Weights of a small transformer language model: MLP 1024 tanh GELU.
MLP neurons of a small language model. Each row is named by its layer, matrix (up: input weights) and neuron, and shows model dimensions 48-143. Each number is 128 + 24 x the weight over its row's rms, rounded and kept within 0 to 255. Numbers have three digits each.
After each neuron's rows, "fires on" lists the tokens most often at its 100 highest values on Wikipedia text that the model never trained on.

L16.up579:109108129102126142099069122174108133161107106126137162103052139136117117158162133132101166107114120130143113153140120144100158180098142118115095145144190124141138096131118101126143129113126123147115105118116127079110123133161110102130116125155136165115138108134133145112139124154183165142
fires on: "2", " t", "ers", " def", "v"

L19.up4:112120153145177153136104069092082092170111134129114182138174111154093173136097108140095177108116114136155129163115129122132094104099126131159112132130138151125129163135130136146123095130103141114107140123122121107113076125109151120138093149111117138091147113127140162126161098129150127113
fires on: " w", " W", " of", " rece"

L13.up882:168101060127133113132097125111106115151120118131146136145120130118151171149180145159140112088110098117091128141097095122107114163131155136138145164099104152134111136110138115141130125133141166091128074141116132119133108109130189125135117135147112142167104120174134087095123149132128116187
fires on: "oll", " h", "cl", "a", "pr", "B"

L19.up751:162124153106123157086149105135112121133127151115149126102120141163103117143151118132157116168122145145086141119081112127073133128133130095090103118118100135109122082156169120135137119114123134154108110119132129118146159148117114177144105115128116200133115111103134144148173119119102117117
fires on: "er", "ence", "et", "ion", "ing", "e"

L16.up163:158092129130146125146160104139168165096141106135102160103169093130131102128153157122133129161150141096118123123099131138165124142105111106096084131109096081194165116099144109121095120146161125121101109096108181106088161137089175120123119120132156111168112124131105163099171108122136138112
fires on: "2", "0", " ", " im"

L18.up139:109110142141162129142114114100098189117151078126139173156128129130144133143116145151083124159168149141083104160109118189130137131101107129155116106109090116124150125123142148122112117120115109133077130115148143122110127071083136112156124066113126103098103111155142139144121164114175118133
fires on: " d", " app", " g", " p", " up", " Up"

L10.up645:129120132111129118132123099129109098146137134154173128142089113104157155126125105138096147106169139122146187142157105140092133103113105092134126169100159175159160140134125141124133120114164119126116132148089101107131119145114148130114103073116115108119163128136129157109165161161132133127
fires on: "our", "at", " My", "ir"

L13.up73:135121134126118170099104129111122118132136121160137123139094126114089165115131139135115170134102163139094143110125074128116121156119124103103102145126140132182141143117087099131055126143110129109079101142119122133110104094123141119121138108145089160133105132125067122158112114148145092125
fires on: " the", "\n", ":"

L13.up584:157109143111135116135106142152050124108100144143137132134108140122135120138133173166154123107138113114120101147124123115140113188152125115101062114109117108144058110144106168144133119133133130174129118151168098108095091147158140116123141126143132127191187097153116099120131100130145136124
fires on: "en", "or", "enn", "el", "ar", " Den"

L19.up196:136116156158168171118117147101059108123132086137145150102123106113139147130122119163087128127118115129115121118145102139140122114113124096150168082127090094102146144105149119126107117107133089065075135185126151084100159091096110088142133086118117169116141132142133114167140155181154103137
fires on: " to", " b", " g", " c", " ", " p"

L10.up758:157140127137133133161130124166124115172123137146109129173092079119074142107116125122117156121111094131145105138134115126169120125149146095151097133105134131146102134155108091105081089142148139165147097142153119139139088088136112145111118123120095125186121141116080116123132127143140109089
fires on: "l", "ol", "am", "rom"

L19.up697:104122144119144129125093109100115173187164093136102153129141101122114127141134128124113177091109162103131128172139112163102123155145115131148154092119142107112090162101140120126094089138165134137113124102129071106132139124152142125090105106120108150154127126176102152099126085144109123118
fires on: " L", " J", " l", " Ol"

L18.up566:128119136130140181128114096139113104150148127162123132135073118103176102127131162130134100168123159160109121171129087194103130127115152120120117133120138112154153154109142125151146104133090159141067144116102137145146126104077112122165120106084142116124142079167115171116153108154141082130
fires on: "S", "s", " t", " k", " h", " c"

L11.up175:137108129110134161114130128102120126157149161097142132128081123124116110127155150093139108153113153118100117130117159143113112140123116106127068111113157146112140100123104101155085137140157134108102120113119135138124130125120172091104060119103094140119142135145141179145123075139147078152
fires on: ")", "k", "es", "en", "are", "er"

L10.up726:153126152130152139097134143179110138116143160095170138065131091100110137136139154125130141109149102161073149127149120111081151163150120099103142151108126157115159123119187113134162118127128135118109106124127124116146153130118118157157095120136083112126132129159155132164077101147096117171
fires on: " Win", "ab", "eb", "ing", "ai", "et"

L10.up971:128111106129185140116099101110130134145117097187130144184152156135149156142111120115086152072124091126132107181123142211135107093131109142115134174136120148142152150113177108113130105105155141107092146131157127050134118096087133126161097095111121142100135123166097154120112132120132122111
fires on: " W", " w", " the"

L11.up871:120120131109177158131118090098113095162137096155142125192132136103132125116107125134088154149085146126132149162132108158125102129133107064139115146082115091134167119138131149150157089126086132152066150152109090115158143099135126139126101157131112153124093151165131133161152117161121115109
fires on: "y", "o", "a", "'", "p"

L21.up732:139099107117105147131077089156111080118144091103122148120089114126182115135142108104155120123146122147159147113104112103116122141155158131074113109080170134131157136124126086180155146105118107162113107116125145092131057137115155162119131111115122128123111094165129130131151103140134091119
fires on: " ", "2", "4", "1", "7"

L21.up829:154057111163124167142100093121138105138139100144129190115084138159127129168127102127143113103153092115142146119139137141129094082124093108140061118099158107112123122159119105135144151151119122122111122163123131138132112117099135136075145127124158071131114111135138140138124097115145070162
fires on: " ", "2", "1", "9"

L9.up662:140129145147185146107120121046133102154145143165125131125112120121092151134156128148137126153094122100109129136130107163143082151119097089159115116119124138107164083127104149122144114148157155108089108114131172117078138111107109159154152146097139144117141136135130126088147139119111102118
fires on: "-", ".\n", ","

L10.up964:151102129123112138128088095196124114112154100121150180112109137100113099132124166143107167136084108158098129138101084189128103119116140104159141113093134105184168117112102083139166106127129127141088106142129138112129127106121146121110126157126143100090136114171132117115119132146169115143
fires on: "b", "1", "ab", " comp", " reb"

L13.up545:134131106138119127154130094166133129128136142150117120151134122108133142165126129131104138130094115131137116146133085164123090075108140101151117095089101120164131170154116140151161122119130154135074126128138114104175105107154140158100131127084127154088129084172113125094126117158148110074
fires on: " prom", "0", "um", " comp", "com", "1"

L9.up316:115116153116153150189105123114122103137126111134141128123080153119136081145147117136134152061113116076112133114161103143116151145114103130139125141127148136181155131110125141136137096157142126116167117140137134097133138140154173127119136149138092133153137117125140147110096143148136122115
fires on: " by", "ist", "id", " in", "ur", "on"

L9.up531:142110090134138178104117115127111142101166122181165144121097130118092102177160164081133142115105168106117125143105119136123097132119112080105112175094183114100122135114145108178079099161144141154125139131119134126137131071124168136151082134086132124150116128109090181157128109117147141167
fires on: "us", "e", "en", "enn", "inn", "es"

L10.up995:139114107157157169128131112155073096163166125172169135151109159114135133111124133106129152132116093153097152151096124167111132137127102137110111103118175142191154152125144107128118153131112122115141157115107142123128133110113154138139134100085103138136111145122096159114135073139133087094
fires on: "w", "l", "0", "k", "ew", "an"

L11.up575:131103152089132110122106139180114135186130136112119132181132142172104142131115145151126152094136113087145125129110117119125114082109130110133157126110091153170095176146101120180086080160119148136142112111160101143131077108166151120128120103131123148139116118129100146144117066134135160102
fires on: "ick", "ial", "oll", "ram", "ol", "am"

L10.up371:105120098168168161119113099144092183137143136143133176195141122108075132125109076149106127141096129098113113156155119120144141132101150107165160100116147144109108146112150147128126100144151158142073128105123139113122114107144120113087141073102131131101102104141098098100138101177153121084
fires on: " L", " and", " Mar", " l", " E"

L11.up82:151111129123168177164078093069116153134123170149112148095099130118125136127153160128144115107104115141100139091097139185139117153098129115133101138129125140135150115127137120098135126106154199154071067109121140105109125093144123142136126149078136146083154116103093114119114124122171117131
fires on: " |\n", " ", "\n", ")\n", " N", " n"

L9.up556:168132130106146121124116139093136130160140103157180104153125120112082113138118134162149102157149102084037119147133143111129105135096140104147113147115130104142106128152154145142118126139121169111119141125123099097129084101116123143110132126117135150152141110135088117124085104119129111109
fires on: "io", "road", "y", "ground", "on"

L10.up920:160101119136137103125113098138107142145129125143136153174143117085111147113149148176103149105105078111132142162091141162168114108096098143179144107111115114162135123154115136138196108118108136095128156136119139089074152161081158140153134132114126095115106143135147099172144142111118112117
fires on: "st", "ric", "ect", " st", "medi"

L16.up626:166118184130148118100108114107099117164126094141147130160090133134127156148113133137147111142138151171149132168096093121139108163095129122091089160090112139099144145143098135120072129129105137109085102089115140121114101105121123133146123147135116139160154143103143100109163151089152124130
fires on: ".", " c", ",", " n", " r"

L13.up328:139120102126150128148136109112077111126138105135141195145127114107160134129167151146137116115159130127136133132135090120142095078114107149109112141120125112125153117141126110117126120139143120127102124074153159049089132157110140122158107100113125097102163105143151171111129139133154173116
fires on: " int", " det", " for", "et", " do", " dis"

L9.up948:166102099151143142109117098114104132123125117148177118180131140139121111135133135162146137152108113124168132137140143136134090136159094104142088109128118170143120125150143148140143136120159156091059114119126110079121119139094137140107150162121119147156151094109158111136112135130156158138
fires on: ".", ",", ".\n\n", ").", ".\""

L19.up644:166117132119151113183146095131185124144144119154101150166090111134105119138105098134132124142099150126136141154093119161142146116117151141100144159115122114148122097134116133126116125134150152134120097141137107111124140103156123134148117091107144166144084123178154128140087147162128100100
fires on: " |", " and", ",", ".", " "

L11.up806:131137120135115144125125116195126140137120161161127147168171106134103156115134184154098171111141107114126083144142146128130111085123118106170131187093139163165141129133104138151156107140093107068133111095130144076168126144109126143165111124114109125137150116115140103138121148108157082118
fires on: "st", "it", "est", " Form", "ct", "rit"

L16.up504:111134092145182119161131090166133122149121089132106113174122103093150139133098137130069112136141152149130150152163077164090103105127135153102156116122107145195122104114121115127150129095105168160071125159127058103129156116137138167123112128145111153096111109183123138141091135099168128119
fires on: " h", " |", " ", " H", "-", " F"

L9.up4:140098126132135124116113112105105110117120102139128111116104106106128161164132108134144147123120106127085112136173083150156129134121154128099098079138121079120128110170147122113142084157170135175140096150148158122104102134128127159109129121137106103156108116135128118115099173132117142120
fires on: " en", " pro", " San", "rough", " ter", " New"

L9.up160:156107126152149107158145062078134102123150169159121140161105091124164150128150128128114144088113153114105160109134111146139136153138125120094152112096144089146162098143148123155130121151088187131096127124086120118150145120105136097161080105135129088105139134128131084141112105176110128108
fires on: "ed", " sh", "ro", "sh", "ig", "ic"

L13.up116:147099127151153128140130124143123114140124147135146142106067134117112107164159123158076117127119105164114118107125120136109115116123117125138126134107101126139122152121128143133123153123086151093086132115169128118138132074130142107112146129122152101118131096084139137135127113113184111158
fires on: " ", "1", "9", "-"

L19.up719:142118124124167135150140137142130142171121093185149144181134126139142146120115154116097174100109136116113163154153150117148090133078138135086088141103163118152114145138145110134079142130119161126124122175110140120127141109118159118113098164149096112144133136164131154140150075144121071133
fires on: "0", "9", "8", "6", "7", "4"

L13.up403:158085101109140143111097126128128103133153119193143173135133165165124136129143104156121179182154118130114113104121131118121128104171137086135106127105119136123145125148136146120119150133126122109099144131141158085137110131126125160094140142118115132138142072139171159092128103156129107131
fires on: "0", "1", "9"

L11.up779:127130125129173136122129073132141117165143094153186153170113074115092126118135107145092157118092095119144169143143081158116109107138174097107139169116129139133159160142135077138144133113124106088098133143089140102181093090119099124141098128133104130152076141149126106142113121165134111113
fires on: "h", "y", "'", "ly", "w", "he"

L13.up844:139106136118178104114104124135165131103124133122130139158141160099131156151140177140102146124094107122142115146150145153132122100115119088150148122114146132133084168138129132115117126165134099115148084135118122097097140094122150092115150112160144135137193150106123174121096132155158151113
fires on: "3", "0", "9", "4", "2"

L10.up705:113109123114177152115101122122167130151142108175155127138154079124089143137111126125126141145142121114081124136155138148114127106101115112131088122141109118162115135137148118133118107132126126127079140128114099102128104135127107137135127124123130158179152120162106184120139109117123149132
fires on: "om", "y", "um", "he", "on"

L18.up904:133115152128107128156125125154115118093200116142140159079151126085141097147131193131130156105135099140127123098086141099139125130117123097080139146107150142194131138122105147158156134180140116110095118162118191094106127110122145128127089108127146118151110133153114147134128160176157125170
fires on: "1", "2", "0", "9", "asc"

L13.up1023:136117155090155174126107149138123129124125169147162164083060101099117128124128171145118134112119127118145107126147116164107138108143130112103123150135154125116154132114095135127085098167161104085110069107122142088085123121123146146126142147144139141137142117107133147101106145115157135106
fires on: " of", ",", " in", " United", " central", " s"

L13.up288:141123130172140166147095125146107093136106114152126127145114073096093173126106126125089149114143081158128132132146111135148102118116126119158146128104120092112168134160144108118150113161108151156090085109125113118109112151113121141140149134119123178162119110114114120101149102135169134139
fires on: " v", " No", " •", " /", " no", " dire"

L9.up351:124125135165122131105089109130102115152194103171145136147113129136092138141170132142107145125084107170098137124135101152154117133111127156160087147094141127159123092126096115143134113125119122164092131104145140115127109121108138102184139099100132116113134098165129160123153063117133138136
fires on: "a", "r", "le", "l", "w", "e"

L11.up745:204121120145128135111095154142111090147180148120162104169112142121150116136132155144159161164098098178100083114107128122112159114101073068178153131108084155169125140125106111129120155163130164118133129076146125115112130103159114151107150116093074112140126087118097166131111146142124083154
fires on: "3", "0", "2", "9", "I", "R"

L9.up128:151126137134120153119088138120122144132152146149165142141126135090134099126074189147150147107100116177119139109087132143073101112083115106130105135118133121128105095110136150149103140158118097134104143108128115104130161097150129160102148128113100142129091151109122141127124078125113091122
fires on: "1", "9", ":", "l", " Preceded", "0"

L19.up794:160117150109094170142149160122116163114154090148141120114103107192129160112124101105102123103134096120145148092159116147151151108081120114123124119105118094144111135144137118159100097137125119116121148108108127102133124096143122120147121145141108161113107129159090168165164095145121100140
fires on: " m", "al", "l", "em", " Al", " al"

L16.up859:151119122162132124147119097116159113122100117116117122163106097145151114124118127156106112113141137168078124169145111174148117113105086124137096101125135108139120109144120137132164136140140133126100089116153154105082170151138140134119175113123115150147108137152110103130114146144127123148
fires on: "-", " re"

L9.up427:139114077167127118184093106159096126125176144145153128197091136109125155162118122135114146125105076152082131126168095139138118121095146146137121102116186125136134144147122149153112135137092150133110133123145101127129116111143139129121143113106129086082112111140119132160143090162138094159
fires on: "r", "le", "k", "ri", "ers", "nel"

L13.up779:166100136097144097155098088134114140160124114132149129154110140105127128153123127159142147111150113118093130129140096128155122100065155093098141126098155157175112182124140130167124132129127095097135143116152136106071106095144148092109146150167153145139147061138114105124102111126169136112
fires on: " k", " com", " pol", " Ant", " ant", " mov"

L18.up888:136117141111150123144110129183096137119102119170169137205125167118173165128154104162146165137123131134116134142075126155176072142113111130101158122131085110161143077146091140134154121123100140131101151103143114124113121142104160158144115150110130165151136140146166145131131134095088158131
fires on: " st", "st", " St", " p", " k"

L19.up405:147103112156151137122101111132127122102187089111164133111133135104135147143132151130102127128107147152160119176115158149115088135119102126134124158107073157146160135110105139141091116122209159125082151139108139109117131087123139131158134118070126165141098126119122154130122135193145164131
fires on: ".", "-", " M", " Acc", "cc", "W"

L16.up818:160102128075146165116111148122145125139134096116160136133120126092142106130123137145129148117111126137123091164111150137126133115086129081151105109111137149132085138123096148143079132195136134104110118123120090106139102091122153129115130144138078123148103120093127133137163104135127089156
fires on: "0", "8", "9", "1", "M"

L13.up248:169116159145147165142077117082123130145143124156120132141132133140096133116142146141118094137094105100124107126118139100148114143120117141161103161125133123119153129129108155123102114101154173101093134116119152093146120108114133105139132148103093138181157124119131115138139161133129115113
fires on: ",", " oper", " ", " −", ";", " n"

L9.up637:130130091115148125129102080086140121158161088156209169148106113104126158124150155130131159108133113087145131109126091134111126126097112108143126181116128092163112085128136108160145111171128144127119123113096109092102130136104167122161087138168087071106158127130139087132138103189129164154
fires on: "ed", " By", "ic", "her", "y", "r"

L18.up787:126126152121190130144149106115092152144130125172170124134097111121143086095131127111114110117122117107124076114130126117128132162096109129122152189138147125164182124137123114131128107154132118113121134071124135081125129127127141114157126124132139160163156152115138146148138132110156141128
fires on: " in", " s", " by", " the", "-"

L9.up120:157128120147117145124093107139085130130120082161140126130124130105114135113125143145106135106109097140141149153106120190129111113097099111147092134133105091129191132127169136108106126123116144122112130086104131022079165126105124119161137109130137167102136117112104143090119097165162133081
fires on: " n", "-", " of", " as", " •"

L13.up443:175126121128134134152078125136103110100154147130130154126113099114115151172119166157080140097101143121090124109120085151154109130125126104151123110132117138119157111139082114116138113163176155155080105110154160121074108118122132168169133126079143115091133128110107115156156143112150141145
fires on: ",", "-", " |", "\n\n", "oy", "man"

L9.up246:147093160158147158202136097115097131195140118139081129097076108127156099138130137157128148092094154177119137123082168126135087156138160162100143109112123152163107147125138139168095112114165135140134103108151138126122117112130138113141151106100153158135118123140114137110139099127143100115
fires on: "ag", "ah", "ar", "u", "ab", "ra"

L13.up641:173119150131167152092106140117126166137118128169130146109146115163136128108147168116080108122097119147116146142105129148128134152102116116135123124135125078120152130109123152108136116116156143105105083100113173051067176133099120160133147107110106142129127130112118164112131136156158117151
fires on: " s", " n", " m", "-", " p", "-s"

L10.up536:165110116135176149147127142077115110096131116159091166148124135129174125132159169135113152128106159134079102151118109165139080138116138146110114119117110116151107101128128100122150129114120137124083126115116133090155175127132158109174114131080133142097113139154129122135135132133117125161
fires on: " w", " st", " s", " att", " was", " d"

L9.up632:135106109148166173122130087132166104144132119153158116140137106127078113163112145143094141125118120140112120149143136156127137179120093102106101127087130099147088131141168099149147107115099184140087150159099145123123109150130096141118139157112127116152107125170124146123119134155137136121
fires on: "e", "he", "y", "ou", "ro", "om"

L13.up660:149103121127107121172116126125079102108122109142114137184126117158117183131168152137135138135109140110119132131147160133154099138122132121190133133089127097154111109172118157149127089168128127151132108123146133115092105115148147143138106129122104129141130135108117079158126084132119095125
fires on: " stud", " Stud", "ust", " loc", "il"

L16.up304:135095088141159112100120099102148112118146120156084137141130146116115114135115131169091156156096121097092155118140154133095150107148108100121121150099141123115135128115147148132130119160134105166154097108085147116086112148097134081099145121145184133154144114176134134079141127160125128146
fires on: " |", "1", "3", "H", "2"

L11.up412:174109114098146168111137114094111130122102114127163134135125153124144147101137154147129139126132112127113111130153077115139094124111114123143139146116123130104110120149144186128107103151079139121121176130114100089166137102134165177148088161132115131099154132144149160134154145116123085166
fires on: "ic", "ac", "p", " Preceded", " Succeeded", "nt"

L13.up340:155130109129165122138130141128131118144125130137132145115108098093138108142126103178074125124135124170109104139167094153129129128090166150133121118128153084150110150138139105123155122137114152113088086141138117107085143106128178135146126098127145122118141121139108107136102153128141114147
fires on: " ", " Per", " per", "-"

L11.up931:118120144089124113113118131103124101137172151156166181121139148115130151124156146143102154112123076121124131126092116120126096078107119114164116192123136148130108131136097130165124119152125142086160140112124118107154106136119135114172082117117115103053170150146169148140156147138135131098
fires on: "st", "est", "ect", "let", "ist", "et"

L13.up817:171084151095158135093127129094141099143117131150120126130115121094163137129138115120128149124126128185092098139102141166140114124137107116086091163121161102137093114163148073123148136114099187120089113036090126093136134127130116121112124171098140167142146141151127141117136093095106115094
fires on: " w", " tra", "ra", " att", " appear"

L21.up817:152109156148164123167131132142169081151112085134149101097128114149101084121117123121123124146073102119113144147129122163156151175148137164135126109115128138108144105143092093132128129126152162118116097129143136102080117117096150092126144134118148140163112153167189134133106132158149103121
fires on: " ", "–", " |"

L18.up732:164120103143135174164116145107115110107151111165095166148141098116130155125082121134098135122135116126081132125150125119134113104117155152119116109139193132153090157108115156116078137157158153102107114123131157085129136135139131112085134158132122096149158140130132180095137126102111083135
fires on: " ", "9", "3", "0", ":"

L11.up257:117107117131145158141126115113115126186152065155109150111108085169143127124183103130131098111124098097151135102148093129138128123135131110115151099073125109122115100158149136136083098183126130153133104145135127128150128105170112150157082120129103128113157095176154144150124138187134136154
fires on: "l", "as", "ac", "el", " Victor", "al"

L19.up883:154093112138147111141094121130133092125196143174115169082093109138113143146129108115119141148128119140108131115117127132126088150107165113157098156072137093155098091108134159119127145150101144145056151166141133111101093121138109080117125142129133120121127072101141119124131124113144128156
fires on: " al", "9", "ph", " ", "angu", "8"

L10.up515:154119145169147151128114085065083148144133139156104116134126085152088152119151128142131093130101103172136136164132134119126092152133131084084101097121116124112123143190150139140114128146156138138105109086153149077119132087099131163106111170089102136154152100130128134154163118113162140194
fires on: ",", ".\"", " States", "),", "Career"

L10.up94:167118154113149147119112094132099106136162131146136121146082126125143104131131100119140154103104113142105126137140146141126102133128139161100137132121146146161102146162138134132134129117156137145120101094121152109110111137108134124085114120128154157124170120106121164124094074095129112161
fires on: "u", "ze", "ar", " Bu"

L9.up814:173115122133124146149130125119147143125137169147178175124125114157145139121142157136107129154130093120061138172149119119088143054100122122131157094115185124135154120127124138141137090141143123091111158087110125122108148147119105162154091120124101122128134112102149108156139131147103060169
fires on: " of", "st", "ic", "it", "g", "ing"

L9.up653:147110149104214122147121118101103131162138078113127152135111126090137157121131117150139128115163161124130128116143130158126101106133114168107133097120113160110114138158110161114074139144116142172097151140143115107146123076152176162139117121151106121137145115124117122104112123135148106156
fires on: " Preceded", "duc", "ording", "nt", " poss", " given"

L11.up784:146092133132151128138106123144150122139143136160117150131063113110119137171160136170119144160103114098121116137084116143129138143124149127126106174052118105147114119151109124163131140173100130132152154140170125095130129129134130109078150127039135101124138097142168103115126108140142085144
fires on: "1", "9", "2", "7", "3"

L9.up432:147128142112161103132143098104142106177149144158137137085094090115109151136152112148104190074130117160129144114142080153128089124134118141113127138131140162186119128169130089112115144153145138146135129113088110109129119153113135099110109101123161123089142154099148128093124128130135127102
fires on: " remain", " will", "row", "ach", "our", "ir"

L11.up390:141109119122130155091087135165142092178147154162145146127124104136108159137127124158136144092125144094121136130132096118093094126130134093131109154110136104150120108119041132130106153142110146129105105132143100105137105075158108113116115138093090130141173097106105140116135101088122125112
fires on: "6", ":", "8", "7", "0", "9"

L10.up624:128100112122129159132091073168147159107119130116128147121104105068153126181132141156133121155127144175075125136106098125127129104107114079139081126091104103144124149143121157138130133168143142138088109146147116124138079068092146140126117130089086112113107103125106162095158084144139117144
fires on: "p", "ri", "com", ".", "0", ".)"

L11.up825:147110177109120154134095118092093103128138113151159154119100137103155122144131151135102130135145126160071101137110097184139136152118145136124101132120160114165100107138127144120135122127121153162083105150154146107114167124146127105135106126145123113162162111130101113124135118146121104170
fires on: "ar", " per", "ic", "or", "per", "er"

L18.up765:173105131135129179142101134066094156109106077124131154115106139150128114148127127106142146142096104143115164168120132143170124105083115132081090149105124100151121111121157154135122114133144137148128147130115094106143171094149172153151141188069133178131124106125137100128127139138098125115
fires on: " d", " |\n", ";", ":"

L11.up464:121110129115145115167150143142161133180148132147131156103100093124107136159138119156110137119136111140161135114143134139103123151110130129070149132089148126144108126137160149150121125142146109140139139168113095141150132115132205154106073135150100158151124130188115104170116117162153112147
fires on: "al", "el", "il", "m", "ar"

L9.up852:146118112117121160132134117052107118135149118174161181136108091074148112141131105138141105108116081111110146143125167117129106072125139152133104152118172069137131102127134116159168135167144151126114144118103155091145147125150126189173109156125077111138134147107128106110155146155103100177
fires on: " of", "-", "st", "ric", "ring"

L16.up746:166103138157132136113113125110087093157119091153127118131114153140159120155111110155106143123117132151113146123146139161157086109082100149131115187113092126151153097128110150116158141111138147114114167112096092118137147126135117155167120134139102152084106150180105074116108088133143131157
fires on: " |\n", ";", " was", " w", " is", ");"

L16.up850:108116122143129161148154146154070084157152126162128154129056140105125118142153113146160112135140109143085116127133086181137129152143149085107104098129137115129151087139090154114150113133124102160104145140120113124138170094138135127129135127113133153115089119123131143158155133125113116117
fires on: "ar", " out", " back", "k", " k", " t"

L11.up69:118114129136127106144151127179145100146109135111096121140130110139113205166118138163070117101137133132073195130147116147125154133137099103147140098090124184168131081159118083142093079182159146148163123159137125137105086103130139120106129117120103152157081148134121119151128129145123107112
fires on: " am", "ol", "am", "rom", "al", " Am"

L13.up945:088123138121131112145090143127074119154141104168154155130102144139136103151104101123134095117115111117137086121128138117146100082144098107127146126135123144100124113178109126126099110179070152168127103131165119131150119099127100159143090113128147113101092140130123160168142146138144150130
fires on: "ock", "el", "al", " worked", " working", "ort"

L10.up745:146098129110114135114133110135127149141134119134082140157118133123165148154123116125119165113133159117129122120121098117123098136158130100105121116147095138137120132141123146151081136126132168119137125135160106120145142104114145091126121136125132122128094107172181173164141061122149158133
fires on: "2", "a", "ush", "ia", "ft", "h"

L18.up691:174117120143134161108143116128120126075160164119124165116099126141159126095136172122120126118155101150126163142095148159108122124126131078134132122108096132155186091123101100113133120135166110097070152134134104118127160107120164139173129128064119148161108145125107126165157092155133122147
fires on: "t", "-", "st", "M", " M"

L11.up664:144104122133118139141098108153148138144131112170133140150122137106095161114116142165099132059092117132124122178127075113150092139153144094144135117070098155139096153134110129143142117146132136100124122149164133127161085079131153124152122130091137119149155076143148131121147103113133153126
fires on: "u", "a", "ol", "B", "oll"

L11.up381:137107133119152097089150100161154147177178122137118144120098126154147127137153125126125147145139126128101136128125094137093102131133101089121077178103152153131109149144153116113086149164158132138129117145082122120098140139153106188090112135147045114141107095119073152089119112170135145125
fires on: "ess", "4", "our", " mon", " pot"

L10.up877:148118111110124170131125122146118127105172122128106155103116120100153114145118102173112130127143128127120115142113106123136112125116071073097054122125156139131114132137127181136086127171119164122133077151129076120151082126149153120131131123096108142125082112168144162110172135142135134093
fires on: "a", "ia", "is", "um"